config.toml
head_dim = 64
intermediate_size = 896
norm_eps = 1e-06
attn_scale = 0.125
max_seq_len = 1024
train_tokens = 368100000
MLP neurons of a small language model. Each row is named by its layer, matrix (up: input weights) and neuron, and shows model dimensions 0-223. Each number is 128 + 32 x the weight over its row's rms, rounded and kept within 0 to 255. Numbers have three digits each.
After each neuron's rows, "fires on" lists the tokens most often at its 100 highest values on Wikipedia text that the model never trained on.

L6.up226:146089133136124124169092091087131100128110112087188081136143150109124144128144119129126189116100105061155103139129086085151090141114098197076135083113164090098129194136145183148078099111103077104155156162131153161144108134161128094105178104127091093126181156110141186088135144099107066207102161135073127134114140129062095122049113112165141129109125135140187236076132094186128103156179124125075174125117091127104174171113106108142148117165111167148120124132174152141163110072131158210161147129150120115127123129159152140078173134188128116135165089145135110137156170160113113180156133146083139113103075107119143180102118125146114065124149090061088085109122128085108157146118
fires on: " that", " this", "f", "ra", "ing", "o"

L3.up757:118160104138183091143118162155179103155109130077154116081154091076093145130110119048128119124138070079103128116096139208138102132106113105118152137152105118166079133153153192165156142124120128157114129125148117068150155108121098108155136108110095137088134118125094079222137181140147128171195176131142133139139125149127150114080125160068157078116116123148090091148200087190138115075132147124157123121140073155133110088138097134110154140156084100128100148066114175197078169077158083053147163147161112168124114139136177125105107133126173098192147166139154059135145126140109111149143137164118138133145142193142109136160091104099226078076176138134096123101169094120163098097154
fires on: " States", "ent", "ia", "US", "Career"

L6.up591:163193143131108059109173134110064102209122169139152126134070154100103134131157143112145146145016153135168128168086149086137234141100099126114147037121133135109116122119156097139096163112082137136150121143161098157123138157113129107141167134166128114115141153142168115172105081122138091100139195154086138122132144116111082151167168095146101116090105131143126164081169109086105150136139154176126121084160095065162120106104124177159113170119179110109177163095153164146124091106073176184140133144074114104096146099122111111156053136150112105176137126128122120093153132175184221111102118129163086102099111123175114187133123134121173129146125137123088136147110185171100066147112
fires on: "-", "b", "ab", "ge", "z"

L3.up529:104126165086091141072123174030175088143157189127135104107155098055142125151138134097130129105119137147123164160112148192098121143129087097126203114113158086162096147129118118169109131143080092101132136097115141117166125146100126159029115138185137120139130181099113126119156144147088112222098126206140093091161093125111126161140147118138127138155126152147105127097174118142145087061131135140167079126101059136103156107068129147111114103174147200154138172094156148140151120105112130141143131110107066164119170163112180072112102131135155167197158156138125118099117099132146170169186143120159125113183117125152143163182117117093144071080206131177072161116084130120088108160143
fires on: "=="

L4.up155:103153083141092107146192132127179089071192147102137102123102171122192149118178112112153127104130152150137113151062162133123179096141126108161062131131174111111129115184132137148090143097152169080140150119168111087118147162116126130124156118128183116108135166129136123167123137065113151098122138121083129140158134073107096195091177153099110103067113176168088139048167152097123091140126127081152105181157130114132137194098170138133118107164168148132156120110085156117086075083189138169097169096094127156130155113126110149123084175096206081101119097174108114158122118168055087129147122142165122102163162093101061170050162144131136107163134136176160110049137138103152094158104
fires on: "ow", "ar", "et", "or", "att", "ort"

L4.up447:139112094135127126172083200196133115159116102146126119143144106094152062186170073125120103105066129156142189164126100126095118122152108112144107175109159028152129115146094120158058109122085117085147191082123103139119108129131101126115111148152140101123197144118141123161122107122165169144164110141076129114165132092113091122104134132154129134153122143193115147144107100152136100082196148132094150190101164110096190182128164081123155096085161125105115120111081161189135177115147084152150131130085088090091191099108139193153077162182130077111112130149174110113141150134172107187102109100113099087105101104108151144092114154140173093169094132130170154113165083154090101048187
fires on: "ing", "ri", "ed", "en", "ey", "e"

L3.up258:175138110123086098141199150120128148140117119107147158119144147114158073140103125153122158148156111069147187163130107188088080183161120124154128163123107089089165142167150107152116153183112072169077108119109119156073150070098147122089097107140183158142129145137176071177124107097150127099114174145110126165162161133161114153093087161116147082132072131199131128102169141107084108123124137170145136163108113089103149131125150102174062157138104075115082063096143084174148126114066084165134079100140149131103106075147106183137085109122135142178142184151141153107144127133174107181193123117078096184150124151143159090067130116140195077148167099098064121082123176117115161169086
fires on: "ud", "el", "ff", "ward", "v"

L6.up91:151187132089112142126107156163187149099148121204147140115089198138144114114105162088070149114132144104091136122146174154138146131169118177115137153102152142097103132164125187193136153172092152105081184136137168108128118158146143169124106126094110116110160169073133093145122130153120124157102108160031092204104101113117132107109168080112157117190115121133064102109079079131132119119177091148144105165149090180176143089155105162104131170160154179140175140124106137129126152054116169089120160123135084144102130117140212187146150154083118132156143143107075162046092162092127108118124118137102082086075146115174118131090089102098112133093162175106097150104048178113117158112122
fires on: " a", "\n", " an", " first"

L4.up88:182142093131130084110108135147088135112139096114093135131065107132127117130121143142119132128082148123163094124110231132164147132139143129160156171118136097126114159142158185104147146190170118122104117131133161045141143086158091047106142196145124115127134087127108134121119164147151090198146116116170098121066113116166156157125149146129120118156107153100109048142146079146088123079146156103142156065141102107085162093166130063139121114140152159135067091147164129144081103121121123136050069192243075093125156090156102149126117112103135104184123091092176163120114139119060126121133127151131126068148170127152114204055149134152116135104101149116125063113091103141135129100180
fires on: "he", "il", "port", "rit"

L7.up71:213133067050060103111109104103134089120157088089147126090117178109166116064160135132067134137187139074148201196160162141110126139141111107128102122136141147163136116155140147172149112134113132109089098158136147086131138154127175110079146110091153082108133179140112157162080181108146101187107155198107094097125134155099092124115132143133097175182117161175097166119160140113179136155118152133119151112136088113177130135127117150159117124116143142161158130053115132147197097133137154153109122138110107144142106083144197099106149176109133125177165113066114125129122116140196061095144031115216093101104064129162121131086135131141132068093089088163148104129128148118134106122088
fires on: "==", "-", "\n"

L7.up815:123131147149199151107138136105145190128115151080177154110122202110152140131151144141087165133145156091125102168132155126165142159089183091114073081096128113168094126133118107171161100094124155154124086187131126117203097150115119119083087147128086056106125127109108162146149129160173157047164136154090134102168117125124104129140138153144178092134145111199139100112147109197157160162158161084071090150098108088167152085167078141098159106154091143114099136111120146142142102128095082100088108161071175141111111087164152135123126140119099106125123151155145160111124162196103114154093172172099079101091128113146109159082075110142118109128095202185099078153065049118132103047115
fires on: " (", " |", ","

L6.up431:125127127104141143119175197162168093157101075141111179094119136070126065078150168124097150107146132098118146142165104156135104146145107136100077158088122143145125125138139140196074198172102167093109218127144156064133139158155134172074083100172140137140177166034130139120141126126135141178126098173108095170115101065099114130124119098133085080169129160141132163117135099130152138071141137161145151100121081125141160161121149153124168141121135192179114106071122148135165130085179143108101177144112080107118104109093158193167116157064175151163117154093132136114160120086185138091098117115127073049173108111136139095154099138139104088068132186156090141168110114174119086145122
fires on: "===", "==", "===="

L3.up493:137129058160157105153135106098162197188130126147169141165176163131160160149164156136110165118150180136135121131095190081177110121105095070163131155097167101116082146125120154176095121115155153135075149118075163149083126031110088106170124055152159084066148132129125080128161149145095117142130141149129102105113130101089110122096096123174111149167153076126154141067060123170130135120164154133094091118178161064092087164132129099138124086119108133146132115184131158151083140113185095082152167138109136105099179124130177135159144114078090088125120140119095180113145171130124143138125119137050128120089149091182124197151053154107124167153162197149111092070113136117145084127105
fires on: " up", " over", " down", " than", " of"

L3.up73:096138122114131125117173144183113109127185154114116135111100106084120134123153119113117128104108196164034147105112156123175154144135129187088126167089110169126131172123143133126138188188106068123099168085150163179094131162102124150074132078096101189190092081140086126180099122172113091136149143105111130096118195141098084129130145127146101125106131084091106119102108107154111184134129145152121142129160210093137201083114098176173129099102123175144122135173133112086115099118079129161121125116170138144119122121143121091076166106144136056128109090104173153152132153138125195139132103103102173157098087118085157090130078099137076137117064128116129127186246166098109091157172
fires on: "-", "al", ",", "th", "ch", "k"

L4.up668:191093085122150163086124115100112074136165144098179133127177153139128162101084134108111144116143058100077154122123187111101177146124105208085106137133094181169095151137124119124157156098129144122099110139088137149113118156086119103121121124143177082195117132063111174146106144082128116135162161072136103091105121102143052161118148110162155128094122118055040129114099083142108092102126177180151166129175154183125197113116149094110136123150135123089145165129091134145114151116149126090186133073078155183177110088152200193149170123105126144136193120125094138113111084129129150118156123150109144094161118135111043186129084122068169101065119163099134144117101103160136121136096
fires on: "\n", "an", "a", "k", "al", "ign"

L7.up426:161087095124176091084086141135160180138183127109149135139178171086096138118120142099136149077128185070124139154128170107066161127192095158126127147120165088163125183128122154150151131078073152166106125106064114110156130133157163115141093074151101135144145138103077118200107118145151142134186148068120082102126167171118091145116093075123120177148140071094113120124081125081135124063148151097142082170154143170098149159128096117156134154173156159172116171109126118087147133129110133087166176124045151107056134115157142186106157125119135108126172131181103115117149146111108127124145046110153083108131090188058076148151086151113105176086191086109167136130126133130141108178167
fires on: "k", "an", " k", "r", "ink", "ar"

L7.up432:124128104119089127116134151145143097149120156133102124187118134155121111146094125140123134135121139133141118120177156036136131175115134113195103095194120129156078110140132098184134068126131073155137140168110138121096136095159160097126081166173194137176146083168163046101108145096100141098123131100127150117090166137096139114120123083097129093139094090126138116195090120142079099126134136085135156097096167201148158083174098090127234123092141119158117189114080165179179154137117143133180131130123115142082144092096120060119104169203076119150118163141078139118119105124154129212079070217144113172093097150116102096142119106110129146080186130165118145127137135145120118067145
fires on: "1", "5", "8", "9", "0"

L7.up331:192099099124169069076164148101163103184126100149070137201186081088133037112056126079135128187150131135179143165138120122117152114084146118163140114158146121127140069186198125155117117071099186113139103099161118134139086103122141164127117103099145125062145171163148128100114120116121145118134133154159117131194123166131128146109162139162113159124122119179093154156141152135166111089122101148144111076104105143183115104145109107130161151128114163134178131052089108161104134083162160161102169120126163098115093132075082103140114179169119161128114151164121157107089136049140091144125117112132108132120112116173168093078101139117210108159186139072148153111076185054101127150100
fires on: "d", "ri", "y", "ig", "is"

L3.up558:155124079138055158167118112116135096099190152102122111128106087118155156094142134089150105105129147149062154165160156127101195076126154087130079140157138177104147128131123125094130144119153140089112128123127140128135093162101128128099120050085107151180138088169148134111114158088111125147169141130082173103154162072075115167081171177123104147073144104162090172096104198079156092122132144053185138118195111173100112168131159127115178142157115193140124170092124123125101147127152140117130155052137129129125112039174138130167127105093150127154119122147112117142108172123155133118085083160085064159225139118175091108053119180132107099114113147122143122080098117126125061165169
fires on: "ort", "et", "ow", "aint", " land", "ie"

L6.up811:165096049131126109070144155108186090150151117157169145118166198106125132123158087109128104133119141063097173180156115116120147245141135105107096141138097165105130165118150101116128093132095087152131139151142121170193132106134166114108099122169098148141177118108154059106121101102174126124184144146104089147166133124121085122066120065116101099165128122133130078098191137116162137096146124089144163151157074141128176152119083133115125157082106122149139138055043154125203143137167147136086105124093135124116076104165137105072106138113135094115158124180131107122095086118123097134104080141114107157112078176162162073154113056151099149146201165176147062131136084169140154144128
fires on: " that", ",", " to", "er", "st", "om"

L6.up33:161110129034147164076114134152118097153116092143145179115104130141107107103144105097110152133182133075084145121155164151131131155110106163122115152113160166137102136117125136187096192166176197127135140151149146087119112116096145147066121091084162139151202135041132144126160153100130107184144100158153072147083125109135182141102141120087096140179127137156113194120128134201126126156130122205177195092143118111150143168128140087099116103144125181132132142077104139159204099101164120107096195128137142133089098070104118165092165094088150112144207124098143136150123147096179080132094077132139105078154111091168154191072121145127074120158140141116114147149079110180155114146170
fires on: " ", "2", "===", "===="

L7.up657:099153076179157096115146154110097070110211094128179185058089147046130139180090154140113125112095140152131108141072116137168143194216165076079142172142177117162108153146128138115102157151086108132133171118177127122152112186106152134161067141115135170173156127168104121122111103154185178129130158086136143170132160049148136128143122171157132125085099129114108169104152146122069124137121125165155143071112110102105115142115115123131152158120177133146144125102132166120154047115130115146107175162079060048137118129152153138107145145128147052178138088155143112107146147062105208181154113117128137108097101113079184123157110124119132132133160173118072107136118135104086139135122
fires on: " M", " R", " H", " |", " W", " Ch"

L3.up135:140128145088149147161064105080182145141128110204148120094110082121142112163163111131102142095099154080105120162080113058126153110119079171133205114119112081110099083148136165153096133110168112077077111186145166141167130070135080111112171209149115155138188115142089105146127099142123134169120145192064131114098114163103096157115130076109151090157088136086176107050143127071150148137133125088138133117170088140123116172103135110188113079187143135113102137120145170182130142104176120107089103111115123140136120160126111132107097109118118150168134076170160186088176154114107119119214099153132065108150125088166075167106186165111116091111148111176158070087134136163136128153128
fires on: "f", "b", "p", "t", "w"

L7.up6:188128167133132119111114171133176198110152108147097171100177172156132142184156149057069166125122098074152099140074143086113121119113055136115130138164131132143069166119135132147143156109109097145124134125138163069153169151088131110181115148110230111129198075123117104193131130145129112180142128138163091122167111143088099132113135143084163159112108089110095093088111109116089061105133119119085082104149144122128115044136122141173118112130123122077177121161167147150139153129159153116169128066118139175074183113114145199136098135140081132201155108123103160057076190111130106157124163155093143095109180136141077168094182117099141139132123127163146165095108114102140105171162
fires on: "\n", "-"

L6.up412:099126119141181154075152080122154092104135129106114131113128119158113105192105100131120190136143151074085148185131206079119103126168117149103152134146087170182065155140191128129087142156118131134127170222159144119100058109129116077106124105193053129185124115111146104090108122123167111122138114130138125060104157111073125125119127169149101051071098117180139172134125110134094103142124163168106164090108154124145144078086102166107122165083113125123172150092141186172164144159114172155171124114110169105135105110109115084170137203149132136146149165139204117102141176075128094172100109119102162145140161162124140102155128100119117110067194105127113158161097130168111114120207
fires on: "0", "cl", " N", "m", "n", "1"

L3.up854:129097132132125156131128132079129126123133112113102126098057110179123105146150089152091169122168091114159102188161158151111182157171131177180156184111153088125057101140188148153129138109162141121111130142093159207108156187185135135109155141086190140123093121140117182115161069124144072136115176102091117084095104090108176136093183135150075100187069158139141171136114155177130126108151165190095068096188209070104102132157117080139087076122146119103103072142187141087133093121101129139086165113164142093119156093121131187123148141163108096136140069135138141079119141131126111105116174112131108081108180119121098182064157134117110147164128093118135126147101121153124100110191
fires on: "he", "ri", "r", "y", "il"

L6.up809:108102111107166135036097081181156085190158115097099113117163069136134157104142108167102158104154059138153138194043159179130136130126104142111139108126098164167023101138160154109158155098126118086158131116073133138152114110160086133178131128112113083155091132099179147083155102184134133096134136139161111109121099132103110130079134133117117139148067150115092066093130104156116091117115115108178139077198102193110100065127153171133147124105113097151169148153131163154152145079203153138190149167127104111155135100150180107115157073121145132139163124143059126072126145158097144102149121161142152148119140135142081165097089129118140112054128097143091078157158136175151163125191
fires on: "m", " N", " n", "9", "er", "in"

L4.up451:113126109114166173131185125149170088160103127089140088117185135127158098181067147122087108106132092105106177217124163082104154101079155146115117120132117115175110143133119079117126135069155156100112111205113176115131131079120115127081149072153128104085184141075119105173146154124130105160144139120121085098130130163060160132147126094142192086115109171144091042039172065107111103140211108134098157085163061118106092063113147154096116125158116139174120176071128124121142143104156136180182172150148172128135129136123160133105129172140156097119072095121179149154105132151108152172118137128103116140220141166140161163143137114064154127117150087145134099149124136139154113109110
fires on: "t", "g", "gr", " [", "ect", "lic"

L7.up128:198136120118161135110158145084179100082144185126150094115115106158148108098078147116118159078129115071133136129149124133112159121142146150121134136144156155159121139157142082092068104106129148109153131171136114122131089097081156119180112169133110126148089137116116085169100173106185087100121179083130118126129168144067147153134161143106155135133125125158034126081147098165052098095154127154219186174129191088097107086097170156130147103126106137095150134093099145153145100123114170144124094077097169077174113148111135134151082136108174147150140082183173120027126098101115119135150079130151111076157180158141112153110115064091156141153160177135119136113035111173091168073141
fires on: "st", "un", "\n", "cl", "m", "p"

L3.up404:121106144084171124127099116105162190078137099161118122131137173105140155100145166102086154147111166126134153130088112147118146110047140144156169132087107092112136096153115108184131155176116134110103176188082161164112150101166096128116129152178139117170146084111100148114040157126084152185150125118099138149117110207137227116062119025122164119118145166096129114086119097156131101121168099128103105117159127074076122144149118161130103193148106180125093137115183097177092150122100059125149162132106138143138140167167154097184094133159161119146128105106089124088179138110105104131096085158158060081147076101093095189080137122113102121170177122173101111123164105182152136131138
fires on: " g", " c"

L3.up234:143153130133145102134115138106169169139139122225099158092091165139129122111153091071084165099095138139105153166106151102109155146068004097123146119121146103151133101152132122128068175092096107093089133165148118134112108129088048056119130098152127170100113157095128119162179096159108152152132177146096053133092114142111183154124133161123167141194077134116133095127143146123138134126134118132129085114114164095132156140140089170204106130139147107160093118161202115170111098118062162097188132125138131176133148104138125127195083101175165128145136098108077182086146150153107086113107103130142141093122093052171131157112162136103139101191110150197105160135117210121131154136141
fires on: "-", " ", "–", "1"

L6.up97:127069102103139137103103134096156113130219127132144150110125123088105135092123110112123176114213113131084109159125139155133160148157127121156115175134120173161153218111123088140140073125113184133157138134110134113182117099094087133149150139138152097118117134148180119155105163103084122151176112095144135121165160142108117123118117117093096109196128116099090125130136152135146125029120147176086119094091157115138150191077123156159103169121098084093147116110095155177113107120173108133159198151061125142095125143143117129129089151102087135131153189156124055133122102125086110111174066148144099168096166182106065102071052100146136218072221107146171130108109118132150129128187
fires on: "ag", " as", "ig", "mer", " among", "ac"

L7.up774:086130155075197145098157128077211130117132075080213139098120123138096122104126146103128166124136161115119128137090146143158114162119125160150051084139120118192146133146110109151152168185094125124109168110157125087175142150116084105139136120136117133139135096147171097195059164170204168191130136113099052127075129118120153077133138127138118136165120156088132129112112071117170114072157135159126102114180145101084188122190127138184115139126169130170081138111121117117086110082123133123168192125089119138119057155161191119146114171098084127157145129106148073140176182090079144109131064130183094104089109137144099126119120081148127083133094176158161126127143123134073101087147
fires on: " G", " g"

L7.up483:134127127142084130139149122084158103122175136103115123147129140102131096102133100130034142160116100098177161173107177121086122146096082118118132128168154141103088174184095161133150134139080108180116097144074118053144123107149155121118132114139186091075146167146100093160043117181097098152118137110155045100181105171091180140125192104028159180103130140136118085153115137121154074132146128170131110135123119092092136126171101129153148133112182106081130125076177165144090132074142151132179185140129120148103120119142191167150152147091154095080102143123120161131109160130123140195131161171053105130078182161153102161082125143115133150026142095129141145140136141128120084115150
fires on: "-", "ro", "2", "ri", " trans"

L7.up423:149093113136132186082168106102154096083138110063146160103149168114115171145128169134066155124096159078046128154088156111147164187068099118095174190147087073112151184128104123136094120111133120085179098206157144122159104130135114145075148145084071143130138092111111153153085107164160142085170126133082162153146175108153062145095125186116172183133129166095113124135101104173124114143128128115122104073099148058169176094173141176115196147148047107128085159103099080120111114139169104132108119181140123134096087102168123161094109138120135081136127160139105161114217132146109118161149116140138142121159116121168091180069151129111149105123103150132128121147082085073097154127159
fires on: " (", " F"

L6.up573:171125112119113135177170122174141101115112115154139132108139138152165145126058121152154142144086084106098156171145153172145106129061109173126164128161119153101095161124167147124142161164124125190128110144146125156127112088159100147062048147156162125089153114114168127110119174129103094123194157132165098133122143109068125112130128128104148083123096068211156160109202148077154063046138052163152147079155143137096135119076106160075080144129119084149154146103129255137148138124159074068128123157140135127106100114117137135102147176134095099131149122133137158110103141088061116161106087162154124171126049165179088106101118093158195123095150148132110106124157084119115134131139
fires on: "ret", "0", "ib", "ent", " of"

L4.up590:131204078095130139121124150072155131195170128170137135130146152174196114128111119129121183124090100115052088148100112168082214112102056147152095129200207104150118188153147104122150133100178143109068076094115157127137090109084097117132132111081181120123127107124154133118157114113115132106126149138121085133148115140154136167100132075070066155154090111115115147169166127160112133149131137073100064128170138122120143083148155152162103171160173092112123092116108137116120160128159165171074152121080133154146138106096174132120098142094129127106138084143072175107161141099103113116144152151091142140178085136150138116076115055085111149091076079086116111173085161170160173130197
fires on: "er", "en", "n", "mer", "in", "r"

L6.up577:191163168098062131115138144120163159126136144134147133131111112114111143120113157092070114140164129133153100149139194114162131158184110159112111131075094178135162126142160135138096144085109102177106098126109169094155150179123111147119110122132145128160160139156071130185099130072105116113138139107163185066168156060101121142159148097094133116109097193094135115112134158070116138122162134159153123169172076124137185163100045143158102175115107139149153151097070190161083129146144207170111103150136092103132124089135116089127093124158192119147144094152157088065059125161180160153142072134136145131082099194132139071141064060068134134127118153152087156154080181072108131133132
fires on: "\n", "-", "I"

L4.up180:150190095116169127067121100087124209089158136168141113120142142102119156193145103145068147091107100091100180166107133061088141105105083098177132170140130174142087139150159086117149102168171067162122120168150153163137148085136111084118147097132171166128166091138107113107110123106115105186150104082122074052117108086103140135093108127090145119170157095138095100123124116112064146099136137160078171059108145165150131139120104089176148129108157063182148093123138138145090140135116102102160178131171176148134112114137181108115094161195102101199179067137136151136182150173105075115107145173124074140142119144136072118138126143161109149176157132163067104112088113067147093128137
fires on: "-", "N", " as", "ic", "ral"

L6.up489:141085116097111168087104213175115060151132088077171156103159178111134150101140122131154145148150082099140125142121116108106146144157081111089096113135063143114182101132129111117129135159188119084180125063166129149110100204132090137129037066150153108163184137096057132102073080136167101111141169142113106114180146087128076098102133127114111121083132121180166174121140124125144118105170105160130093137117204120129115161114138150137152101090129114143105129106145189172162115149113100138150121106103122159138161088166189081126086181145129130169175171187076024145095163133123163132148114132150086143166129138105133089122101100146082090128148139192141118104138071159092153119155
fires on: "er", "or", "ith", "ic"

L4.up748:194135101137109154087091129062168081139138097145191173117125093084185149179127086129088127124158100091101172114123107098089138162149095131132118110189121103142097124148134149155130100100163126148169095131117155101178123059095130139103134111148135138138101083143255116124112113149066118151162154101156088098136126149115158156157126072085125120130130197131096137136195116114118098108134181163151095139135145131100178126117131155128095119143170106115175116130121130116148154083189170119072163073070178158169114117100123200114119136075148108124123126153081131141111125072082152133195156124099160145205129155160080165089127082082115157101164094154141084094071133115118168127156
fires on: "or", "mer", "t", "er", "al", "ag"

L4.up500:143099130108172139178114074087118136099161115167113146132101139149126101176073089103114148137083102117159157149133121133090089140095140133149185114178126116133138139110149090171120123179089146177137085187170158094132174114101119091118093145148175155088157129133149128132130083056131131152112196133137096106160079106108164131132105159071125114161111128143093130130177131201133108130111097129077140109059044138139111117132100124157150148111178112151107104046100167139163164118076117113082156130132185136128089144132134058060117178112162141115148156171179123117119127085132121106128106132119095157156080218046172103146072107130155108156227144151068121128101123146122204146131
fires on: "g", "k", "b", " ", "gr"

L6.up393:185123082139085155077179148120138140152146137118100143121118216138134145130157177112068130142144119039091136146163146090103227117127101125102063119147110132143109210142122122120092118130091120190010173111168132106098101149139103088155097099159159154123134087120112057156139134174065089102123159153131083078155175079108155122112110140104115144153140101134103130109128154119145113099111162169130058136176168084145116134157121153219130166131092143143174087096128101168111109118104146106145123149133180181132100138142126094168107119144111103133136135097088077107168175127128149117144077139149102151113117115191096154073113105138124168133128121170156145109073134049127102151162
fires on: "-"

L3.up489:130131078104139127131129128154132114164132152082087134119216139112161142100142071136111082118134074174145136146135085092108124137135140188103116084148185121104133175118164112120133151158093149184106137151120129140075121120146164146154161159155164150146127011107096068118085183133111128108131135086130103203169176145137124143120125110039065124111137111141085050205164120166079150090124101105097155158134078141126120106156109151140157137157153137192108108084057077134117167128190118100137126132129122162129153079147131137121143128147120088116140132114209068133129144131094135076129160179122113141104091224106094110088056081109083107107150121124150119138141181155103134151129
fires on: "ence", "ry", "y", "a", "at", "ment"

L7.up739:122170162068147113110188114142101122076110090133076108094086104166141140159109072135131090056162165094137113139092175189131121113104137146101147054102155070187144165141129112105104151137169148090160152156138202044141140109140133112139147095129112135108154136087156096089157152105124090112209132196112053135171130126124176129136126150075121156149097126090139081106199141189102052095122122122102138104112091165124053104130101149143168147162111132109117075112144169137148133116144124165095159122183135142156133127193118171088147141118105146142110138123125142118111094126164146071154170154133115136159105170083115131069167080110225121113174193134115126105103112112127150084109
fires on: "b", "g", "ab", "ens", "im", "gr"

L4.up731:167127141126126147169127126110180125164136109158111105151096177127141183166181171105135191105083167114091141154129109120097131093112086175176136132072203035105149125137155130154093161115069108124149118137150153160131129141098115059146158120168103144132179189104130128144108083141154148154126150170073103178110147167103050112112126055150157126180120149151124131150090109122115107174152140116109147161125122107190159166135156062156173087120133123128155133154146109140164142094081107168145091133104113084126072131155118173107130165131133135133140078129146096115099151171129128169104067115089046096088058065098144200090172143104145082155161072177107065115151091127135124087143
fires on: "ing", "f", "ard"

L4.up340:169184107132059117124136159102127092170118105147167096107153125142126112098150129041123119125109150138146128178159142135114123148101135082104103185126119136135120116130140068143101150123170121107125133145100130085092151114153133147103132150132114089077172123141108137163161166175102114165121142150168107145078134072143129120101175139103100119136121104172102101141169092131137161102145126140161073122159122167157166180130127101167181054125140112136062092117070143146159105105165162114113161155141119160117098135176142105137108119089157106157210140162067107138178074117156106172167071122134140000150115255151174193169126116090141052087099152143094152122143095094100140132121
fires on: "==", "==="

L3.up229:144065069136130137070165076105121100121133067110190150110177119114096070080144176196115109135058129078093136150065134130087102141164121153084139132218100105195099163125189115107117159160148117160188124132105121067112108074189107127105129137119150148136105114122114113147119236113145123189191130090096136158128140108153101133150158095093156089098134153122086109145138107169095111147098121153114162098150059158130148129177136092088133188166122110155149172081068158136128125130164099135085144140163157150097068128155183088128133152115083110157151183126151080132181147099111130107110160173109147126130145194116074100113113129091122128119149136103109154132111125127116156151183
fires on: "s", " |", "ed", "ure", "ment", "y"

L4.up698:143191136159103117128200122176070098121144119104143156146107082083133139135159132167134127141131173132063112165136142107129154209152116111142103072185114113136127114139156156140101194146128098181148145102181121131093141141084138125128130124124149189163099158164137128168107105162138076127172134108101117069112152128071060125146154143149171070091108182107090102103103120109077137136125164160142114099134136101153184104123151203214148146051119121099138154113154176129099091108105149210174066096178100147109150052154121092123113128146135111127114106131123127113089130139161143132102096129134126128015098158097188114160120123130141072113061138070109167114133181107111098153144
fires on: "-", "al"

L7.up433:143132149144164143095114160123130110090124162140118174107166106162208099070165121135148143110162123102130194163124136152133118104073144164122144127106122124141125139165125073229093097115169077057084160157160128071129099089086147115064097135083113076136114166150141151164105120125168116116149181103089120160174127175048133179146181086137119120089064162127072136098156159169063127110092131087116125174105140177078111137088140120135132083107164126134133071119129167113149097131155062137143169138101175190132119111145170151141067158103150140144098193139096105108113150087180185121128136128096134130174125081106124173132145121106165167188157135124138085092128182132117171095092
fires on: "2", "0", "h", "or", "c", "ag"

L6.up143:103138128097147120113151112099141118151142117101132106125154086139135125108146145158126131208136109098135138133072139157103097138124160125136115136130089142178151211153127095118168123086060132149137108132049150108144119125157108149113112119087149209115111170081129183107131153158175130166168128113170098121164164104136083142140155115081152120139117155117074121147186126140109034056147092148137083047219087148082134106101134097128110111115148159156115219114083168122129172085143166123121203109115190134097106105100160124116080178099128127174078170113171079117152129114097167083092152146055135109163143152146134102112105087101150090055124151082188108144118119140156130150169
fires on: "in", "ail", "er", "ul", "or", "iction"

L6.up129:141131175131150077056153186098193109163143061095113097141127180056146163112148078128145171126135113075164178141137057143097144105117097142090131099159106122133149101129165067214101121095108113162120131131172132184144105107164064093136054027144128147114137153129167093119123118126151124137134170164128126118175106145139126109109156124142135185175137135140165129183159110145124111129130128081128114107135134088105128146082140145117171164188137134165198100134145120138166187112174153124153151122038134191071130132115152138108048148060116134107119130166098103123108125161123122124193117127073151118161090109107134121127140118093161086076153103159112095092125151121095175179099
fires on: "er", "or", "rom", "od"